MLP neurons of a small language model. Each row is named by its layer, matrix (gate and up: input weights; down: output weights) and neuron, and shows model dimensions 208-335. Each number is 128 + 24 x the weight over its row's rms, rounded and kept within 0 to 255. A neuron's up and down rows have the sign that makes its largest values positive.
Before each neuron's rows, "raises" lists the tokens whose logits its output raises most directly, leaving later layers aside.

raises: "other ", "which ", "of ", "their ", "more"
L12.gate1653 [ 97 136 148 152 134 125  96 174  99 131 137 130 136 124 157 162 111 125 111  91 146 161 102 168 141  83 141 124 131 110  98 108 127 119  98 133 139  85 117 136 122 172 112 167 106 153 117 128 145 144 143  98 135 181  98 119 118 117 161 101 168 104 131  94  91 132 110 154 149 174 151  98 156  72 130 126 151 129 139 133 119 142 138  78 159 156 141 177 125 106 159 107 142 123 162 157 121  92 174 111 126 119  99 125 130 100 154 126 123 144 143 114 130  89 121 102  83 154  87 140 119  82  98 140  76 133 163 120]
L12.up1653 [137 151 127 158 140 121 118 148 134  95 135 138 103 149 182 168 151 144 121 118  96 162  80 133 114 113 129 123 108 134 116 151 174 123 107 171 173  97  91 139 106 139  81 171 124 139 118  98 148 158 135 113 130 188 121 138 117 156 130 140 157  99 111  75 111 108 112 165 109 148 134 101 158 105 139 146 126 147  97 100 104 117 150  95 151 175 137 117 118 104 136 132 149 139 154 169 132  97 183 154 159 121  86 124 146  99 155 113 124 128 172 145 113 101 115 175 123 148  73 158 133 105 130 107 100 134 184 135]
L12.down1653 [ 96 115 105 120 126  57 132  91 127  92 144 165 138 142 131  78 147 123 109 139 109 137 146 134 107 123 128  81 122  84 102 165 121 114 114 119 134 121 113 108 104 155 121 132 139 142 185 121  97 114 120 107 143 191 113 106 114 160 113 102 140 125 117 183 130 150 104 104  85 132 132 105 137 111 125 106 140 122 118 161 146 124 136 137 109 116 139 136 105 142 157  83  99 147 128  80  94 102 123  95 150  88 111 122 136 116  91 136 128 175 121 140 124 130 151 118 138 143 104 102 127  96 111 147 144 195 137 124]

raises: "by ", "music ", "singer ", "vocals", "direction "
L12.gate1896 [ 96 171 147 119 101 128 169  94 105 120 113 126 139 106 166 146 143 204 113  63 111 154 137 142 144 109 130 118 191  94 145 132 143 138 125 161 153 119 110 102 124 133 141 134 143 136 109 140  89 142 132 141 108 129 128 122 138 101 135 147 138 111  97 144 155 113  87 119 109 115 165 116 171 121  94 148 157  91 127  95 112 126 154 133 126 104 172 128 131 128  96 150  88 153 140 130 140 126 171 172 167 117 122 143  91 140 132 135 158 132 164 116 102 120 131 131  88 162 154  86 129 158 142 131 159 123 112  72]
L12.up1896 [136  90 117 154 135 123 167 101 117 130 111 149 109 134 138 107 146 125 127 102 149 140 151 133 117 152 151 123 132 132 149  99 143 126 106 136 143 124 119 161 165 124 118 158  82 146 142 160 142 120 111 166 120 144 151  99 181 140 116 138 113  50 136 114 118 112 154 139 146 134 146  95 151 109  86 188 146 110 119 133 104 119 117 146 144 144 139 116 122 161  89 139 108 162 148 104 129  91 136 160 127 117 119 104 145 153 167 141  94 127 122  97 124  99 134  77 100  98 119  97 105 148 106 154 158 141 126 108]
L12.down1896 [110 100 153 125 111 152 163 143 140 115  51 119 165 136 133  83 134 114  85 158 169 123 154 138  75 124 105 123 118 164 161 147 150 125  99 111 118  96 131 124 153 107 138 157 131 100 153 149 148 147 127 163  69 117 148 120 155 155 105 140 146 110 136 166 155 104 138 167 101 159 139 104 136  84 134  97 118 132 136  54 118  76 112 143 113  92 104 115 139 116  92 116  97 151 124 144 122 122 186 150 190 112 133 116 131 121 101 129 121 114 109 132  96 143 121 148 124 182 139 112 118 184 135 147 137  94 118  90]

raises: "lead ", "leading ", "supporting ", "part", "part "
L12.gate686 [128 122 101  99 140 142 167 147 130 130 124 164 119 115  98  99  67 114  91 105 142  97 122 131 120 108 102 140 172 142 117 143  97 127 164 109 152  99 151 132 134 154 139 117 156  91 127 132 119 144 103 148 114 133 141 113 132 115 153 155 163 137 130  77 135  94 143 151  93 143  99 162 122  83 129 148 110 114 129 100 132  93 137  87 109 136 144  93 107 139  93  97 147  89 138 110 128 147 119 123 147 116 104 118 121 158 115 123 124 104 107  84 111 138  92 131 178 144 150 120 125 112 154 142 132 154 134 126]
L12.up686 [119  89 130 147 137  93 132 137  57 151  83 134 128  93 133  85 117 119 127 127 145 137 168 151 148 171 161 164 134 158 194 135  78 138 123  98 104 122 117 130 115 134 150 158  73 100 133 145 119 105 107 125 121 144 143 155 171 117 101 181 131 163 126 139  97 142 139 158 130 182 107 144 123 139 134 119 128 114 116 116 131 104 118 123 107 111 106 168  98 140 121 154 149  96  62 158 131 183  97 101 141  97  92 113 150 128 125 156 171 124 103 147 128 115  87 142 124 116 101 154  88 153 148 118 142 150 108 104]
L12.down686 [108  79 154 119 163 111 144 123  87 164  75 179 190 107 166 103 131 114 129 128 160 101 165 144 138 140 114  84 133 105 151 108  95 125 119 112 138 130 178 148 173 134 119 164 135 178 126 156 165  78 115 108 167 160 158 154 108 143 110 121 125 124 158 152 119 124 111 127 121 135 111 173 126  91 140 144 117 123 139 165 149 107 163 160 172  89 127 169 104 151 129 137 128 131 113 112 107 169  93 128 123 122 104 136 140 147 100 135 150 128 133 116 152 104 110 118 112  72 153 124 128 149 126 132 129 156 122 160]

raises: "river", "River ", "River", "people ", "people"
L12.gate244 [131 111 110 126 112 132 142 141 154 113 163  84 137 138 151 112 132 155  86 177 140 127 123 139 130  84 124 144 128 124 149 162 130 110 152 117 112 119 177 182 109 143 153 123 148 151  89 119 161 188 104 131 172 149 108 120  92 141 141 176 121  79 138 164 106 119 125 163 111 131 103 114 114  76  88 134 142 103 125  85 123 132 141 155 114 120 164 188  94 112 116 143 132 159 152 134 154 147 142 127 137 139 141 156 139 110 132 176 108 140  99 119 139 137  94 121 101 163 139 122 122 160  78 108 180 133 163 117]
L12.up244 [124 121 122 129 136 159 164 176 163 159 105  98 102 115 102 161 118 105 115 139  97 133 143 110 139  90 157 138 133 149 130 123 155 123 139 114  99 153 111 145 111 141 127 120  96  88 107 139  90 128 107 145 103 134 151 159 134 115 146 133 108 155 147 105 109 120 143 130 130 128 135 113 131 118 138 109 211 134 134 124 114 133 100 112 118 178  97 126 150 138 122 152 151 138 167 104 109 129 145 137 133 127 114  88 111 110 173 159  82  96  98 131 131 134  89 123 135 127 140 117  95 132 106 145 136 106 119 159]
L12.down244 [135 135 118 101 108 161 133 170 118 127 151 149 148  98 113 132 163 155 111 157 128 132 111 139  76  80 114  92 106  74  99 157 124 172 143  97 146 147 100 138 124 152 101  85  95  91 106 145 124 180 140  90 116 108  97  91 176 126 127 175 118  90 187 142 111 125 139 129 118 183 122  85 134 131  95 136 137 125 121 108 139 109 127 150 104 107  99 165 152 122 122 171 145  68  90 165 119  88 135 150 137 124 134 128 124  94  94 139 171 164 125 107 138 136 129 115 110 116 167 132 120 130 103 145 135 104 136 144]

raises: "she ", "and ", "he ", "She ", "while "
L12.gate1023 [124 112 149  94 186 135 130  82  92 120 134 139 138  90 115 129 124 142 116 146 122 131 146 119 123 123 121 123 138 104 134 130 142 111  98 139  83 128 186  89  74 120 104 116 136 139 151 109 143 126 149 133 115 115 141 159 145 145 115 128 146 154 114 192  70 156 120 129 128 156 151 130 101 137 170  97 113  79 116 118 157 159 131 133 101 105 158 129 160 138 129 136 133 121 118 131 132 122 153 107 153 142 159 134 108 115  92 123 132 167 100  97 147 149 117 136 124 138 146 104 153  92 119 128 107 186 128 157]
L12.up1023 [ 90 117 119  96 149 124 122 128 110 142  96 146 145 129 156 112 113  89 134 149  94  88 118 140 157 108 134 128 147 158 140 112 123 133 118 130  73 123 140  90  90  94 130  80 156 122 132 114 123 144 136 154 115 120 103 149 150 162 148 109 143 109 101 144 134 108 149 137 124 104 124 111  93 132 163 118 143 108 137  93 140  92 119 125 112 106 130 137 160 182 138 106 130 137 130 118  97 136 121 144 166  76  85 126  91 114 139 135  88 173 116 160 130 185  98 111 109 126 102 209 118 109 110 126 128 154 116 110]
L12.down1023 [125 151 103 132 114 105 124 142 101 151 137 141 100 125 109 114 124 114 106 121 151  98 113 103 127 104 121 111 125 111 157 138 141 138 130 133 110 108 153  97 127 130  68 140 109 123 158 131  74 137 139 119 147 124 154 111 110 136  75 109 120 134 150 138 135 109  93 157  86 135 108 174 155 129 102 166 177  85 140 132 145  99 129 150 137  97 104 105 142 122 131 147 136 127 112 106 101 136 135 144 105 159  80 111 114 132 123 120 145 155  72 140 121 109 144  87 125  93 132 115 171  91 153 125  73 107 124 155]

raises: "ranked ", "lying ", "established ", "performing ", "founded "
L12.gate905 [ 90 139 143 142 114 105 147 121 127  72 109 102 140 123 166 123 114 142 152 144 149 123 140  98  97  75  87 169 132 121 128  95 180 106 150 129 103 117 106 105 114 145  90  91 171  86 153 126 153 101 139 106 116 122 123 170  88 138 160 117 142 107 146 128 138 112 130 131 128 154 167 121  97 102 105 129 166  76 156 142  91 164 166 137 122 142 123 184 162 151 177 110 131 105  87 148 180  74 137 201 159 122 146 147 143 156 117 142 138 153 104 151 133 158 117 120 117 108 104 118  97 128 145 150 174 114 109  79]
L12.up905 [115 107 144 116 151 163 145 119 141 143 146 113 127  93 109  62 125 130 138 126 101 131 146 142 129 180 122  94 168 107 179 113 109  90 130 127 147 164 109 144 175 141 110 104 149 146 115  80 153 145  56 119 150 137 114  73 122 119 138 112 112 178 125 132 157 113 126 145 128 119 112 119 116 134 131 107 145 132 132 135 165 137 138 112 176 114 156 151 173 134 196 111  94 155  95 114 136  98 164 154 121 121 115 115 172 137 116 120 108 178 134 115 126 145 115 124 143 122 128 136 144 130 126 148 147 125 102 134]
L12.down905 [ 95 112 120 158 125 129  99 125 129 139 106 135 114 140 154 129  91 108  84 132 124 152 123 120 144 100 101 137 194 154 157 166 141 129 124 140 127 133 145 117 100 134 133  88 144 102 122 156 146 112 113 104 119 147 129 168 117 141 112 122 159 112 101 115 137 100  93 107 137 155 145 150 122 165 110 150 111 132 143 109 108 105 152 103 153 110 166 142 155 141 132  96 125 163 187 159 134 136 129 137 132 122 152 111 120 184 144 130 111 158 156 111 132 185 111 111  86 141 155  80 126 129 102 168 131 129 126 133]

raises: "tics ", "tics", "tical ", "tically ", "me "
L12.gate500 [126 100  93 140 134 145 132 151 123  87  77 120 120 115 120 122 149 112  97 139 128 117 152 128 101 122 165 141 126 129 140 130 128 113 125 128 112 127 114 125 157 117 144  89 171 116  92 123 136 108  82 107 103 168 168 127 122 131 102 138 141 136 127 153  87 149 149 169 103 146 131 154 135 175  80 126 168 136 132 101 159 146 142 111  91 177 123 100 151 141 122 117 132 133 152 134 117 124 130 101  91 168 111 133 110 152  54 167 101 106 118 159 161 176 142 125 178 223 162 103 162 112 138 147 144 148 121 108]
L12.up500 [115 127 101 121 105 120 129 116  97 119 139 104 128 113  89 152 133 136 126 121 156 162 154 108 146 143 167 173 164 145 169 139 104 118 115 125 101 126 168 153 185 120 131 120  96 124 158 136 131 145 153 137  74 111 100 151 168 100 150 180 137 118  69 145 106 149 139 130 108  96 171 126 128 146  71 140 129 148 121  96 132 122 171 115  77  44  83  89 155 109 173 119 126 115 148 125 145 128 146 176  99 132 120 138 145 115 100 121  74 104 136 134 119 143 136 100 159 195 119 144 162 140 166 138 169 135 111 140]
L12.down500 [142 126 121  99 117 144  99 126 114 122 136  89 116 124 102 102 119 151 106 121 107  98 123 125 121 120 145 126 128 111 130 108 133 112 127 111 109 124  91 133 109 161  88 160 159 135 128 147 142  96  83 145 157 122 183 151 120 142 146 123 127 145 127 113 135 120 125 113  97 150  94 145 121 137 144 160 128 110 115 148 136 166 131  79 115  90  80  81 122 133 132  98 156 121 148 115 134 137 123 162 101 108 104 149 100 103  92 114 145 107 112 131 150 131 130 161 104 100 155 107 117 153 115 140 161 152 176 135]

raises: "he ", "his ", "her ", "him ", "eri "
L12.gate1036 [100  84 143 122 104 168  95 116 142 140 127 152 128 128 100 120 156 112 132 128 108 147 155 109 125 104 106 145  90 143 125 102 120 142 157 145 138 161 144 103  96  92 144  99 105  94  85 111  66 118 161 120 183 162 148 127 153  94 125 148  99 123 160 137 161 142 142  74  87  99 103 167 141 159  83 172 135 133  98 125 154 124 118 105 157 106 120 136 165 135 132 164 118 135 185 115 118 143 173 105 129 146 116 127 109 150 159 160 137 101  92 118 115 105 107 127  99 126 124  94  92 143 134 115 122 114 144  66]
L12.up1036 [141 139 180 125  96 144 121 116 154 104  87 137 175 119 132  89 181 115 165 114 157 119 132  87  90 129 152 110 169 159 150 135 134 124 140 112 132 131 119 125 149 140 106 136 142 140  89  84 141 133 177  85 113 148 141 118 115 107 105 128 119 164 163 106 105 106 146 162 106 132 116  92 127 162 126 119 148 137 132 101 142 140 151 123 123 111 147 109 156 142 110 177 101 115 138 127 158 168 146 145 144  96 116 137 144 116 128 130  87  75 121 136  86 101 106 138 112 142 163  96 111 168  91 111 148 176 172 107]
L12.down1036 [150 132 108 127 107 136 145 134 108 122 103 110 124  88 116 109 141 101 124  92 135 112 130 141 165 128  96 161 135 107 122 188 135 113 106 125 119 172 126 142 150 127 120 134  97 151 127 144 127 141 160 102 118 137  83 126 144 135 115 149 125 129  89 147 117 128 115 121 153 117 116 124  99 141 152 130 118 135 129 125 106  94 151 104 138 161 136 138 114 140 116 107 132 129 129 156 132 145  88 119 108  92 126 102 146  97 143 154 108 130 160 104  87  95 139 140 134  91 118 159 117 129 138 193 148  96 183 156]